Part of a small language model's weights.
Size: width 768, MLP 1536 GeGLU, 71.6M parameters.
MLP neurons of a small language model. Each row is named by its layer, matrix (gate and up: input weights) and neuron, and shows model dimensions 112-207. Each number is 128 + 24 x the weight over its row's rms, rounded and kept within 0 to 255. A neuron's up and down rows have the sign that makes its largest values positive.
A block is one neuron, or neurons of one layer that tend to fire together. After each block is what it responds to, as a language model described it from the Wikipedia text at the highest values.

L3.gate117 [110 117 131 122  98 154 118 118 146 117 105 161 108  99 111 121 127 112 116 128 127 172 118  81  69  72 100 118  95 141 149 177 182 129 144 143 126 117 137 118  84 143 112 153 153 135 125 131 146  76 145  93 135 143 154 120 146 133 110 159  93 132 118 131  83 121 104 117 121 138 148 129 119  98 141 139 131 144 137 117 135 145 111 173 147 117 136 142 144 113 126 105  99 114 124 182]
L3.up117 [112 140 127  86 100 138  76 129 122 148 131 187 149 114 156  97 110 150 118 159 144 127 100 153 134 146 125 146 119 144  94 144 108 101 144 125 106 120 144 163 157 119 117 116 163 106 110 120 151 181 161 161 149 158 153 138 113 118 133 142 140 125 104 112 112 113 124 159 127 149 132 158 134 135 138 139 145 118 138 181 138 108 105 136 153 109 154  68 139 140 142 140 150 144 180 149]
L3.gate402 [126 145 143  87 172 130 172 135 144 135 112 143 142 112 129 121 156 131 134 129 140 145 134 131 102 119 120 105 115 186 124 121 140 126 128  96 124 134 133 149  89 128 168 135  69 106 158  94 114 123 100 122 149 117 134 170 114 110 136 105 137 116  60 141  71 144 127  96 127 116 124 147  71 122 115 135 149 138 129 127 102 127 155 188 141 136 135  92 132 114 116 155 102 103 162 147]
L3.up402 [116 135 124 143 177 110 158 143 100 103 182 148 159 109 134 105 117 175 173 135 143 134  96 130 111 101 111 118  97 153 158 146 134 115 126 111 171 119 136 137 135 108 134 147  98 128 107 121 172  99 114 100 169 123 182 121 138 147  97 161 127 130 130 131 123 140 109 129 128 133 123 162 130 170 123 153  75  96 143 140 149 128 133 143 130 106 127 129 141 141  91 108 129  98 140 134]
L3.gate774 [156 158 172 152 178  94 147 144 149 140 176 122 136 135 150 152 107  93 169 164 154 144 156 161 105 116 143 120 109 145  85 146 162 108 108 103 128 123 125 176 185 153 146 164 137 150 166 110  78 127 127 119 162 124  94 136 155 119 143 137 108 119  96 131 110 127 115 131 120 118 110 155 146 180 157 121  91 112 151 150 150 149 139 151 106 124 149 171 151 156 155 129 170 102 132 155]
L3.up774 [163 147 147 142 137 163 123 161 134 159 138 164 179 143  93 132 126 147 161 124 128 111  63 116 142 144  88  94  69 126 103 109 113 152 127 158 117 100 115 124 115 163 100 120 161 141 146 141 116 131 101 156 107 140 117  99  74 133 150 157 197 138 143 109 138 150 122 110 159 117 142 114 132 101 123 110 147 125 112 151 150 135  82 171 151 147 150 116 125 117  96 153  91 158  88 110]
L3.gate890 [107 119 130 140 118  60 121 118  99 135 139  86 129  98 146 134 143 114 128 144 137 144 122 136 143 135 174 126  87 117  96 120 160 144 159 180 159  82 130 117 156 112 127  93 123  93 108  86  83 148 145 104 162 146 157 165 157 144 139 111 144 136 102 151 150 138 192  94 130 145 139 111 120  97  84 149 119 129  99 134 116  82 135 160 148 122 148 134 164 157 106 108 112 118 109 112]
L3.up890 [101 111  86 102 122 142 162 138 125 115 122 171  99  78 111 149 144 122 126 118 167 125 112 126 144  90 133 104  94 129 137  93 129 132 123 147 109 124 126 104 112 128 153 153 141 157 124 110 128 124 166 126 115 152 116 135 134 142 185 112 146  92 147 135 123 118  90 172 170 141 123 133  85 143 169  93 108 145 120 168 131 122 134 152 166 149 125  83 153 145 114  91 124 115 136 105]
L3.gate926 [105 124 106 147 148 134 100 106 116 117 149  97 145 101 129  90 145 128 146 134 139 120 109 131 168 136 136 127 114  90 127 155 160  86 180 181 157 110 137 152 128 156  98 106 167 101 118 125  91 162  83 121 131 103 122 107 118 107 100 107 124 138  88 124 100 111 144  94 160 130 143 122 109 137  93 113 125 107 123 144 130 146 142 132 128 190 147 145 132 128 149 111 139 120 179 105]
L3.up926 [143 185 115 112 169  78 116 120 148 151 119 184 110 126 114 125 141 116 113 136 106 171 162 136 121  64 149 171 138  94 153 156 141 163  97 118 111 105 116 154 147 125 103 100 129 132 136 139 110 150 126 119 126 160 139 159 153 167 117 156 122 147  86 137  99 125 120  93 111  91 126 135 144 198 125 123 141 145  94 126 151 124 120 168 104 141 113 108 128  72 129 153 150 158 126 109]
L3.gate955 [185  71  96 122 146 139 178 127 121 125 113 102 130 169 136 123 154 132 115 103 134 146 163 115  96 114 165 125 135 141 136 143 156 134 143 113  65 118 126 160 102 138 148 119 162 156 134 108 159 120 101 143 108 109 129 117 157 154 138 132 122 125 146  98 132 160 146 148 152  94  97 126  95 174  96 125 141  78 153 110 140 147 131 143  93 135 123 117 164 112 144 131  97 103 129 125]
L3.up955 [147 160 148 119 193 148 138 112 125 111 137 141 162 140 168 120 112 151 113  99 168  82 166 152 141 113 110 123 130 129 110 108 111 133 145 116 104 132 115 147 150 144 140 141 152 104 154 120 111 152 146 100 136  74 147 126 151 143 114 142 113 133 107 125 130 178 105 108 153 105 144 157  99 168 126 102 123 111 127 136 153  96 134 145 119  90 123 154 141 141 113 143 128 150 167 110]
L3.gate1232 [130 108 122 156 146  89 142 142 146 103 127 124 115 108  94  94  88 145  86 128 175  88 122 114 111 116 154 101 167 120  86 120 127 162 135 103 143  84 164 145 168 108 128 117 128 130  83  59 151 137 111 100 131 116 132 138  92 140 126 157 126 136 105  80 115 165 136  86 112 125 160  99 163 126 170 125 161 117 163 153 139 160 104 130 158 128 117 181 147 119 144 132 120 129 163 111]
L3.up1232 [129 150 113 114 146 146 140 143  87 124 113 157 134 130 140 107 164 102 116 181  94 134 119 128  93 129 135 143 146 149 102 115  93  86  75 145 132 127 115 148 152 138 106 130 150 138 143 115  94 160 146  92 164 132 100 106 121  84 119 149  85 144 136 148 124 147 119 127 158 151  95 135  95 154 165 119 130 143 143 150 115 154 116 164  92 127 116 121 140 131 109 140 149  97 176 105]
L3.gate1267 [136 117 116 183 165  94 111 135 125  97 168 148  92 142 173 104 101 152 120 139 127 135 151  87 140 104 121 162 116 140 135 144 125 142 134 105 140 136 120 154 114 165 112  76 150 128 160 109 114 125 110 126 130 128 147 155 109 145 156 107 148 112  81 142 130 187 109 103 137 118 105 118 130 171 122 123 160 114 128 145 139 133 104 148  61 129 102 125 126 144 106 114  86 120 131 134]
L3.up1267 [119 157 181 168 151 133 183  98 148 127 160 146 132 118 176 125 112 167 126 163 151 142 131 124 127 112 142 160 138 101  98  78 130 153 147 102 140 138 160 126 133 119 118 111 126  77 134 115  99 158 160 128 109 121 165 102 176 120  91 159 111 154  86 147  79 104 108 107 108 116 139 142 120 138 128 157 120  98 127 171 151 134  96 170  98 146 121  90 140 126 122 143 111 127 124 137]
Description: Word-initial capital letters

L4.gate287 [124 139 155 147 147  94 155  93 100  82 135 170 138 103 144 142 131 137 103 150 148 123 136  87  73 147 135 141 148  94 140 142 140 158 139 120 157 149  76 134  92 111 134 128 120 142 139  92 105 152 126 122 160 180 143 119 120 106 108 158 104 136 121 134 160 149  92 132 143 103  95 119 122  73 114 120 132 142 168  96 117 147 138 135 102 108 111 142  92 130 106 105 116 149 180 159]
L4.up287 [155 138 106 157 162 107 137 105 104 172 112 125 194 113 152 134 181 160  97 156 133 115 131 122  80 104 100 124 153 157 149 158 190  95 139 183 147 132  99 126 129 128  96 142 126 116 145 147 121 187 104 110 153 146 148 118 148  95 116 131 117 138 129  97 150 165 187 147 107 135  80  72 145 135 126 104 160  87 146 188 124 120 123 170 118 148 128 118  91 106 126 161 118 147 150 114]
L4.gate288 [113 112  94 142 137 141 129 136 123 142 168  89 170 169 109 139 122 151 176 129 127 131 127  79 128 105 101 137 140 119 123 121 114 101 146 127 130 112 139 161 120 156 155 114 108 149 103 182 172  82 146  93 132 112 146  88 101 113  90 154 158 162 120 134 152 149 130 153 119 167 123 132 144  94 153 108  73 133 149 103 133 104 126 151 177 113 131  74 142 120 134 131 132 172 108 113]
L4.up288 [138 168 170 131 126 127 128 109 165 106 130  88 121 126 111 148 121 136 165 133 120 103 140 152  74 138 111 100 136 100 118 115 150 101 145 144 102 127  98 154 135 123 128 129 102 100  98  97 122  89 119  84 120 140  99  96  89 126 119 137 110  91 182 111 139 136 124 134  91  94 120 125 136 159  84 138 158 130  92 128 138  99  99 163 107 122 159 115 105 121 165 136 146 164  85 135]
L4.gate312 [133 106 152 129 143 135 141 124 146 116 139 103 122  99 138 101  96 135 104 107 150 112 126  94 140 115 140 126 136 133 102 114 182 111 130  92 170 156 163 112 111  98 142 104 114 142 142 127  95 177 133 119 132 105  86 124 152 126 155 113 131 152 131 111 126 105 123 188 137 148 162 138 120 144 146 148 195 108 110 122 143 149 118 140 141 149 157 104 138 109 110 132 145 127 178 125]
L4.up312 [128 128 138 141 121 127 139 172 118  81  87 131  76 151 151 138 125 158 109 152 111  99 180 125 176 162 158  97  94 137 123 124 162 156 151 101 156 150 143 111 133 163 123 142 128 119  93  80 133 120 142 149 136 126 144  96 148 145 127 157 153 119 131  56 113 143 125 102 125 130 135 132 175 141 131  86 136  95 123 127  99  76 109 102 115 180 146 121 113 124 175 119 156 112 164 101]
L4.gate340 [ 97 115 157  95 100 132 136 153 161  84 105 127 164 150  89 147 126 145 107  69 162 174 123 150 126 176 116 141 140 113 127 102 122  96 100 176 155  89 149 145  90 153 119 120 159  85 169 134 144 115 153 153 167 159 144 138  80  77 119 145 124 128 168 151 185 128 154  91 148 134 126 125 129 152 147 109 144 137 103 131 144 103 110 143 157 159 118 143 132 119 128 114 124 140 153 166]
L4.up340 [121 117 141 110 101 110 125 145 126 145 143 120 167 177 114 117 122 129 108 107 115  85 148 121 150  81 103 110 153 107 131 117 161  98 173 137 148  99 124 103 138 122 165 153 120 116 130 132 120 101 148 138 143  64 138  93 143  86 110 130 127 173 129 128 152 147 139 142 133 141 117 110 148 108  70 136 127  83 100 110 131 100 100 111  72 138 154  83 111  53 125 112 130 162 137 167]
L4.gate574 [108 164 151 102 110 127  68 129 156 126 159  89 132 114 132 143 122  88 161 124 121  91 145 110 139 139  77 125 166 139 117 114 143 126 126 147 135 150 121 163 105 123 169 135  77  94 103 138 155 133 140 128 144 161 129 126 136 128 146 121  86 150 157  75 115 109 160 107 106 119 125 100 117 117 113 150 182 169 134 119  86 135 153 116 152 153 135 117 135 115 134 140 143 131 138 123]
L4.up574 [173 118 150 160 112 104  96 155 164 104 114 142  85 106 151 127 146 125  98 106 165 135 168 145  93 111  82  88 125 130 132 110 150 134 147 104 167 179 127 142 134 150  90 105 135 117 175 147 126  86 158 115 106 177 152  84 116 146  83 173 134 144 151 136  77 119 156 170 114  97 134 159 111 117 135 126 128  96 185 148 115  86  98 108 130 183 116 111 104 130 127  94 151 127 168 144]
L4.gate738 [ 88 136 142 122 147 123 169 121 145 160 185 150  79 133 145 142 142  77 112 110 107 143 108 152 111 120 127 103 104 128 121 136 163 113  98 106 181  83  92 147 141 135 175 140 128 121 172 151 119 102 150 138 111 106  96 138 100 102 118 126 126 133 133 124 160 100 140 132  78 136 135 133  96 152 128  85 110 107 142 129 128 126 149 140 150 102 109 105 125 148 116 110 126 107 139 129]
L4.up738 [150 125 131 126 113 156 181 147  96 117 147 112  94 117 142 135 148 165 125 120 128 115 152 139 159 124  93 153 165 114  79  91 131 115 105  88 154 159 118 133  92 112 169 164 143 131 104 120 158  98  94 105 133 122 135 136 105 118 161 123 130 104 159  87 126 123 158  83 149 160 183 131  96 110 125 115 142 144 108 136 116 118 142  77 132 128 123 161 181 139 158 116  78 134 180 128]
L4.gate805 [130 161 147  97 147 109 173 144 129 142 135 165 130 140 132 131 101 146 144 114 114 146 163 124 162 111 104 137 137 151 134 114 130 121 138  91 147 145 140 134 100  94 136  72 123 129 115 141 152  94 127 142 120 155 138  93 167 105 109 171 115 126 128 144 122 112 170 131 128  98 161 123 158 137 116 149 133 130 122 112 110  92 146 138 158 160 162 122 112  91 113 123 112 123 100 133]
L4.up805 [119 125 154 144  78 107  82 136 115  90 102 129 134 150 119 138 134 129 117 156 129 112 115 126 120 135 102 113 130 131 106 113 125 113 133 148  93 119  82 129  87 124 129 170 122 124 160 151 127  90 122  92 107 177 145  81 129 122 170 123 130 159 131 154 156 112 134 123 114 141 128 121 129 180 161  77 119 142 163 128 107 134 131 139 143 187 109 112 165 151 177  93 131 167 124 132]
L4.gate889 [141 118 146 117 150 130 104 123 199 137 118 157 188 162 149 124 104 110 128 141 111 143 142  99 125 151 101 146  68 105 141  73 171 123 111 155 159 137 116 170 125 125 138 104 132 134 109 148 147  98 134 141  94 131 148 115 125 117 134 128 132 154  67 135 152 149 160 101 142 109 129 142 137 131 142 126 165 115 122  98 164  81 129 132 131 106 141 170  80 140 113 151 136 118 133 143]
L4.up889 [156 116 159 171 111 159 153 129  75  95 125 123 118 127 152 120 145 128 103  93 158 141 154 170  86 134 115 174 131  87 143 140 124 109 159 154  72 113 106 128 131 108 153 135 126 101 146 145 124 124 146 127  98 111 109 132  58 115 132 154 109 122 123 121 143 103 137 136 121 141 166 100 107 123 121 138  97 155  89  84 116 116 157  97 125 112 128  75 102  94 152 143 140  92 106 128]
Description: Mid-number digit chunks

L3.gate280 [166 111 137 156 165 139 128  97 131 114  86 124 140 135 167 147  75 183 102 146 126 144 138 124 122 115 108 139 148 116 124 143 131 142 104 107 125 140 121 133  92 142 137 155 122 147 151 136 105 150 143 131 132 126 118 114 147  75 118 121 180 138 132 162 136 130 153  98 108 135 126 111 124 172 112 156 132 121 145 126 128 122  94 160 142 120 133 165 158 119 135 147 151 121 153 110]
L3.up280 [157  99 125 168 114 140 116  95 108 106 126  95  93 113 144 105 126 126 121 127 108  88 124  99  76  85 144 130  90  94 135 119 145 100 104 112 145 109 131 147  82 107 120 144 118 115 144 140 123 134 153  85 131 148  89 122 112  77 145 100 127  99 101 125 118 122 146  86 140 118 161 111 118 149 133 163 133 140 111  83 171 169 103 145  80 119 140 118 137  96 136 121 106 147 140 132]
L3.gate347 [133 151 125 113 114 132 171 122  63 177 103 134 116 129 140 121 129 120 145 129 122 171 125 140 142 114 124  89 140 122 108 119 116 112 154 160 136 183 104 128 128 178 116 108 143 139  94 132  71 165 177 116 160 125 138  87 103  95 147 148 108 117 128 110 151 133 150 136 117 125 143 156 119 143  97  97 109  91  93 125  93 194 178 122 137 136  90 118 152 132 113 156 125 146 168 147]
L3.up347 [133 118 135 114 119 154 110 109 129 120 115 139 133 147 150  95 159 160 154 182 133 120 132 137 100 174 177 152 157  94 119 133 104 129  98 170 135 144 142 107 129 111 158 136 131 174 118 147 147 136  70  99  96 125 102 131 108 124  70 154 118 119 142 134 118 136 117 141 103 145 131 119 130 126 117 118 131 127 154  98 141 130 124  80 122 101 116 143 143 154 142 147 117 156 188 106]
L3.gate389 [128 153 117 148 108  89 128 164 145  67 146  98 178  80 156 106  95 101 117 115 121 108 189 133 133  96 131 121 114 123 126 139  87 106 132 154 127 155 140 101 147 170 132 109 111 102 101 116 151 142 156 156 135 122 118 116 123 129 108 155 147  95 120 156 182 155 108  95 120 151 152 130 108 156 145 140 119 151 130 133 113 149  96  78 104 141 144 134 172  98 134 149 114 125 127 153]
L3.up389 [111 133 115 142 124 127 135 139 130 147 137 129 135  97 153 127  79  99 168 146 123 159 113 148 158 117 113 119 155 110 138 122  87 136 124 139 127 128 137 126 110 136 143 131 115 114 114 132 140 162 114 157 140 144 143 121 111 111 126 159 102 131 139 113 101 113 136 172 148 130 146 185 144 154 117  98 175 149 128 101 143 103 140 133 117  92 115  92 108 122  90  91 161  99 155 111]
L3.gate523 [132 134 125 124 157 124 131 128 131 125  88 126 148 151 143  93 146 117 116 105 116 105  88 139 158 138 118 167 166 142 130 147 142 139 176 113  99 154 110 140  77 152 132 120 150 152  66 163 110 140 129 132 141 134 147 133 106 175 108  80 111 129 109 136 134 141 143 153 126 123 103 143 144 106 136 135 135 156 162 108  88 114 120 145 164 118  86 127 110 130  84 102 126 131 158 125]
L3.up523 [142 133 109 103 149 127 130 143 105  62 132 112 161 164 168 118 131 161 148  97 159 105 142 152 149 153 134 120 149 112 120 156 121 109 140 145 102 138 115 126 106 146 134 130  95 129  94 123 159 159  87  82 117 132 129 114 153 102 153  89 111 122 114 112 144 156 118 148 125 108 124 142 180 112 141 126 135 157 128 120 120 108 113 135  95 148 113 127 110 123 109 140 120 128 137 104]
L3.gate529 [111 107 137 123 142  93 143  99 151 109 144  91 112 100 163 138 110  90  81 116 134 118 200 127 122 117 154 156 142 111  94 112 149 130 168 116 116 170 122 125 136 121 171 136 108 135 113 128  80 108 133 156 159 166 151 144 134 103 106 119 123 147 135 124 137 148 153 154 135 113 134 147 162 120 120 139 118 109 117 128 109  75 141 142 126 192 121 147  99 119 146 113 130 155 136 118]
L3.up529 [107 150 121 151 100 150  92 131 110  95 175  75 114 141 111 127 142 126 148 145 142 111  98 131 166 139  97 143 139 126 107 122 138 101  96 133  82 150 101 129 156 147 131 148  97 175  92 128 172 163 129  94 124 139 130 142 134 121 142 147 171 135 160 165 141 132 134 130 151 163  94 163 153 122 107 129 110 125 148 131 115 153 166 161  83 114 136 177 113 126 160 155 140 131 120  97]
L3.gate531 [119 178 113 117  93  72 111 125  95 156 124 147 110 111 164 100 143 125 102 130 150 141 155  92 154 137  93 147 135  68 114 142 122  92 195 117 107 132 154 158 129 161 112 126  95 122 125  98 142 110 141 158 156 135 157 119 116  99 112 128 166 131 130 121 140  93 127 120  95  91 137 130  75  94 146 128 130 103 161 121 142  93 145 129 112 148 171 152 143 134 168  88 148  88 144 161]
L3.up531 [157 141 101 146 118 120 159 123 161 118 131 123 103 130 154 121  82 161 164 130 117 180 152  98 136 121 114 186 110 117 131 145 130 100 109 104 135 143 135  78 111 112 105 132 133  94 172  94 121 110 136 141 135 116 123  75 130  62 162 108 123  72 136  96 143 135 104 107  94 111 106 103 126 183 166 110 126 144 120 117 132  68 144  99 132 123 129 161 114 123 148 146 101  95 139 180]
L3.gate551 [128 136 100  92 151  84 164 120 168 115 113 114 143 166 122 145 124 108 156 146 131  94 115 159 176 168 183 157 129 120  73 126 159  78 148  89 129 181  84 114 178 118  98 144 109 156 121 133 154 113 135 169 142 186 109 104 119  99 193 101 148 153 137 104 123 166 164 162 126 131 114 141 141 147 158 175 157 142 127 181 123 105 124 162 128 112  88  92  87 150 116 104 163 101 127  87]
L3.up551 [111 130 148 122 152 112  69 148 118 129 104 138 147 118 164 123  70 138 157 138 134 144 129 127 132 106 162  73 145 129 114 107 112 132 117 120 120 134 133 139 142 118 139 166 121 150 109 154 131 160 107 137 131 129 138 135 143 124 163 134 112 148 168 163 114 171 156  91 137 114 157 125 114 118 106 140 101 161  99 100 145 151 140 155 114  75 144 140 117 121 135 101 111 127  82 121]
L3.gate718 [124 115 112  96 111 123 132 134  86 126 106 111 121  91 120 134 140 109 109  98 121 119 113  98 107 108 123 155  92 148 118 106 130  94 145 112 144 137 150 162 110 188 141 106 117 137 125  99 136 158 108 140 141  92 140 103 125 152 168 149 114 127 138 105 144 168 141 133 121 140 127 124 133 142 146 101 158  87 151  99 121 134 127 144 156  99 118 111 143 129 155 138  98 169 145 171]
L3.up718 [131 120 113 115 134 142 139 171 104 104 110 102  92 136 137 106 131 121 138 133 104  96 118 125  84 124 133 161  90 142 109 132 135  95 111 103 135 159 107 143 114 136 127 132 123 123 126 110 136 175 164 174 127 124 123  87 173 122 154 117 144 107 186 127 139 134 106  85 187 124  94 114 143 156 119 143 141 158 132 170 145 122 124 122 144 155 159 127 132 104 116 107 111 158  80 135]
Description: Number tokens, especially 10

L4.gate289 [144 121 133 150 177 177 133 108 121 112 144 100 157 115 129 140 111 123 144 101 151 115 119 132 124 170 142 155 111 134 135 120 148  87 151 149 131 195 146 101 116 175 149 130 154 161 108 147 136 146 116 123  88 144 139 116  86 138 118 124 113 116 139  96 146 103 122 127 110 134 162 105 120 116  84 117 150 151 132 127 120 128 154  96  81 158 104 142 118  97 157  86 114  90 113 166]
L4.up289 [111 143 109 140 111 118 179  64 159 124 142 156  91  96 161 116 135  55 139 111 162 148 125 112 105  88 116 114 113  91 136 127 120 155 113 107 145 138 132 113 101 123 121 134 119 111 150 108 110 172 154 134 135 147  79 110 107 142  90  92 128 120 163 133 117 149 172 127 141 136 117 113 142  92 137 119 157 142 200 145 131 138  99 161 161 142 112 122 144 122 144 159 132 159 158 118]
L4.gate736 [116 139 132 126 109 146 141  96 147 108 135  79 141 134 148  95 110 137 136 116 152 168  75 133 126  95 140 161 138 121 172  58  84 133 155 119 108 134 139 149 118 164 127 116 120 126 130 129 114 122 137 108 124 142  99 175 126 152 106 140 130 137 155 122 125 135 136  94 142 162 128  87 130 127 109 104 126 165 113 165 130 118 114  87 138 134 157 140 115 126 125 129 135  86 125 179]
L4.up736 [166 129 127 175 156 107 150 131 155 110 125  80 144 147 101 127 108 123 108 119 119 137 112 130  96 108 111 168 115 100 144 132  79 137 140 136 109 108 119 144 137 146 126 151 118 134 108 152 130  99 103 140 120 144 101 147 108 103 116 112 101 153 184 137 148  97  94 131 121 141  91 128 119 125 154 156 133 161 136 122 149 166 127 153 115  91 161 138 117 113 153 129  80  45 149  79]
L4.gate749 [ 92 150 114 140 172 152 169 119 101 160  88 122 143 134  83 102 136 127 120  72 169  87 137 110 143 101 111 162 176 132 131 115 143 132 133  89 121 102 121 111 131 145 138 130 168 117 145 135 113 109 134 145 123 127  84  89 134 152 132 130 134 131 139  98 166 139 113 121 100  89 136 129 122 116 173 129 134 132 102 125 111 119 153  99 167 158 113 140 154 158  92 106 134 117 153  84]
L4.up749 [128 141 163 147  97 127 174 133 117 135 132 168 140 103  93 125 131 112 176  89  90 161 132 106 145 122 147  98 130 133 138 115 103  66 132 131 168 114 108 103 109 115 107 123 158 127 125 180 129 144 160 129 140 137 167 117 172 138  74 176 128 151 155 134 121 153 184 135 147 107 132 134 138 107 131 125 142  77 186 178  93 127  93 153 142 177 116  99 119 109 144 143 151 164 157  95]
L4.gate1048 [100 121 141 113 154 128  98  89 113 119 128 133 130  96 158  82 104 135 148  98 130 131  84 106  84 108 134 143 109 125 167  94 146 140 151 114 144 109 136 127 129 191 153  83 156 116 183 131 136 130 102 115 120 150 152 150 165 123  89 138 135 197 156 125 144 123 129 167 176 133 140 107 104 100 103 121 124 104 133 141  91 111 138 158 160 136 129  95 123 114 128  99 121 126 170 114]
L4.up1048 [138 133 109 117 128 160 104 143 106 112  86 149 109 116 175 127 141 148 110 155 127 144 125 137 116 152 163 148  86 101 126 113  72 143 155 124 128  98 118 109 175 162 146 100 135 150 187 120 167 122 108 106  98 130 129  97 159 165 160 116 163 108 128 137 131 131 119 170 161 156 145 111 131 101 168 131  86 130 148 155 175 112 133 105 147 121 134 114 151  88 133 136 168 106 123  91]
L4.gate1333 [132  96 124 154 143 126  70 134 103  91 129 127  99 141 135 106 140 119 118  77 150 185 106 135 118 151 143 116 115  60  98 145  97 158 162  84 138 129 124 144 163 137 171 179 112 142  73 115 137 176 135 104 170 138  95 125 148 140 154 139 150 139 120  93 100 126 122 105 127 123 113 112 124 147 127 135 122 167 143 121 106 148 103 116 132 116 136 103 146 163 112 150 105 122 158 140]
L4.up1333 [100 150  97  92 148 119 134 103 102 162  84 122 146 124  81 128 105 150 149 156 138 138 132 134  96  87 135 153 155 118 137 115 101 157 149 128 137 142 137 168 100 192 123 109 144 162 179 113 141 102 135 129 139 140 164 137 117 131 148  78 129 111 155 125  99 164 121 118 138 106 165 138  98 139  98  82  95 128  60 107 145 121 131 182 130 215 103 128 169 139 122 138 165 138 171 130]
L4.gate1402 [ 97 126 130 155 112 118 133 128  94 111 104 130 115 158 129 131 106 164 105 111 119 113 113 140 115 136 149 154 127 150 102 124 125 163  93 125 125 148  83 127 130 117 105 118 140 139 118 114 116 131 121 155 107 161 129 180 142 123 147  93 100 131  88 118 145 116 117 120 173 118 103 125 122 144 129 168 118 136  77 120 143 156 133 154 165 173 111 100 164 142 104  82 160 124  86 120]
L4.up1402 [125 168 141 150 123 126 116 151 127 130 103 120 151 134 125 118 155 121 138 140 140 124 142 160 134 122 144 128 106 113 120 147  75 165  89 121 169 136  92 155 190 132 151 140 157 170 154 102 134 138 117 145 120 146 153 167 153 101 149  98 151 127 107 147  88  94 120 131 134 126  75 117 119 128 103 156 127 121  89 114 133 124 124 113 123  85 102 123  66 111 122 154 198 121 132 112]
L4.gate1492 [ 92 144 158 139 116 156 133 127 105  97 134 127 118 150 143 161 126 144  87 110 142 105  86 105 103  93 129 141 115 109 136 136 102 134 123 154  89 134 156 158 111 156 149 115 161  86 120 133 151 148  97 104 119 127 109 145 131 130 152 128  57 141 104 117 162  99 134 150 139 102 137 116 110 144 105 147 103 112 107 136 119 114 127 113 141 156 124 147 108 125 112 143 140 137 133 135]
L4.up1492 [130 183 137 161 129 127 159 124  92 149 127 130 132 139  88 129 129 169 167  82 134 122 180 125 165  96 123 164 147 134 111  93 116 156 118 179 142 121 162 143 101 147 150  96 139 135  97 160 110  88 164 145 116 126 164 118 129 107 123 108 120 106  95 147 143 126 127 137 131 118 124  98  96 117 135 107 111 140 136 143 125 103  99  97 150 133 160  96 124 112 126 136 108  96 174  97]
L4.gate1494 [110 169 143 121 179 180 123 148 106 151 115 146 134 161  92 159 108 136 108 132 120 175 127 105 122 128 140 133 120 129  71 153 152 187 105 100  97 108 126 161  92 154 133 111 145 143 151  87 113 159 127 135 141 146 150 163 115 130 122 127 108 112 135  73 147 102 171  96 169 108 153  94 104 138 107 143 142 137 131 125 123 155 134 123 166 134 163 171 125 122 142 137 139 101 114 169]
L4.up1494 [142 193 130  84 166  89  83 130 142 136 108 163 109  97 139 123 107 118 165 122 134 116 138 146 111 115 124 114 124 145 150 133 130 138 137  94  99 166 135 156 119 142 136 139 128 126 133 143 146 140 120  86 138 145 137 186 127 128 124 168  79  90  98  97 118 124  72 114 167 105 166  94 135 175 145 144 154 111  92 148 133 142 162 148 124 146 144 137 124 163  88 163 134 152 131 147]
Description: Initial U in abbreviations

L6.gate690 [131 104 113 112 100  98 125 134  85 102 112 125 139 154 114 136  94 124 113 147  93 129 121 142 156 130 103 124 123 141 155  84  83 149 131 165 139  80 106 181 105  72 127 142 157 116  96 100 102 137 125 141 146  93 118 151 144 115 102 116  88  91 150 158 122 132 168 162 105 160  90 122 139 143 133  93 132 102 103 107 142 133 167 117  76 142 104  82 119 117 136 136 107 121 120 161]
L6.up690 [137 162 148 120 127 172 121 153 130 110 104 154 152 112 139 118 146 105 163 103 142 177 132 124 117 126 135 112 157 123 107 180  98 110 138 152 107 142 110 111 110 146 115 146 131 138 101 120 128 121 100  90 140 158 139 117 123  76 159 133 156 175 133 110 108 110  90 129 100 119 149 118 129 127  99 137 125 111 117 129 125 126 128 150 123 102 127 120 102  96 140 102 166 146 132 169]
Description: Mid-number digit chunks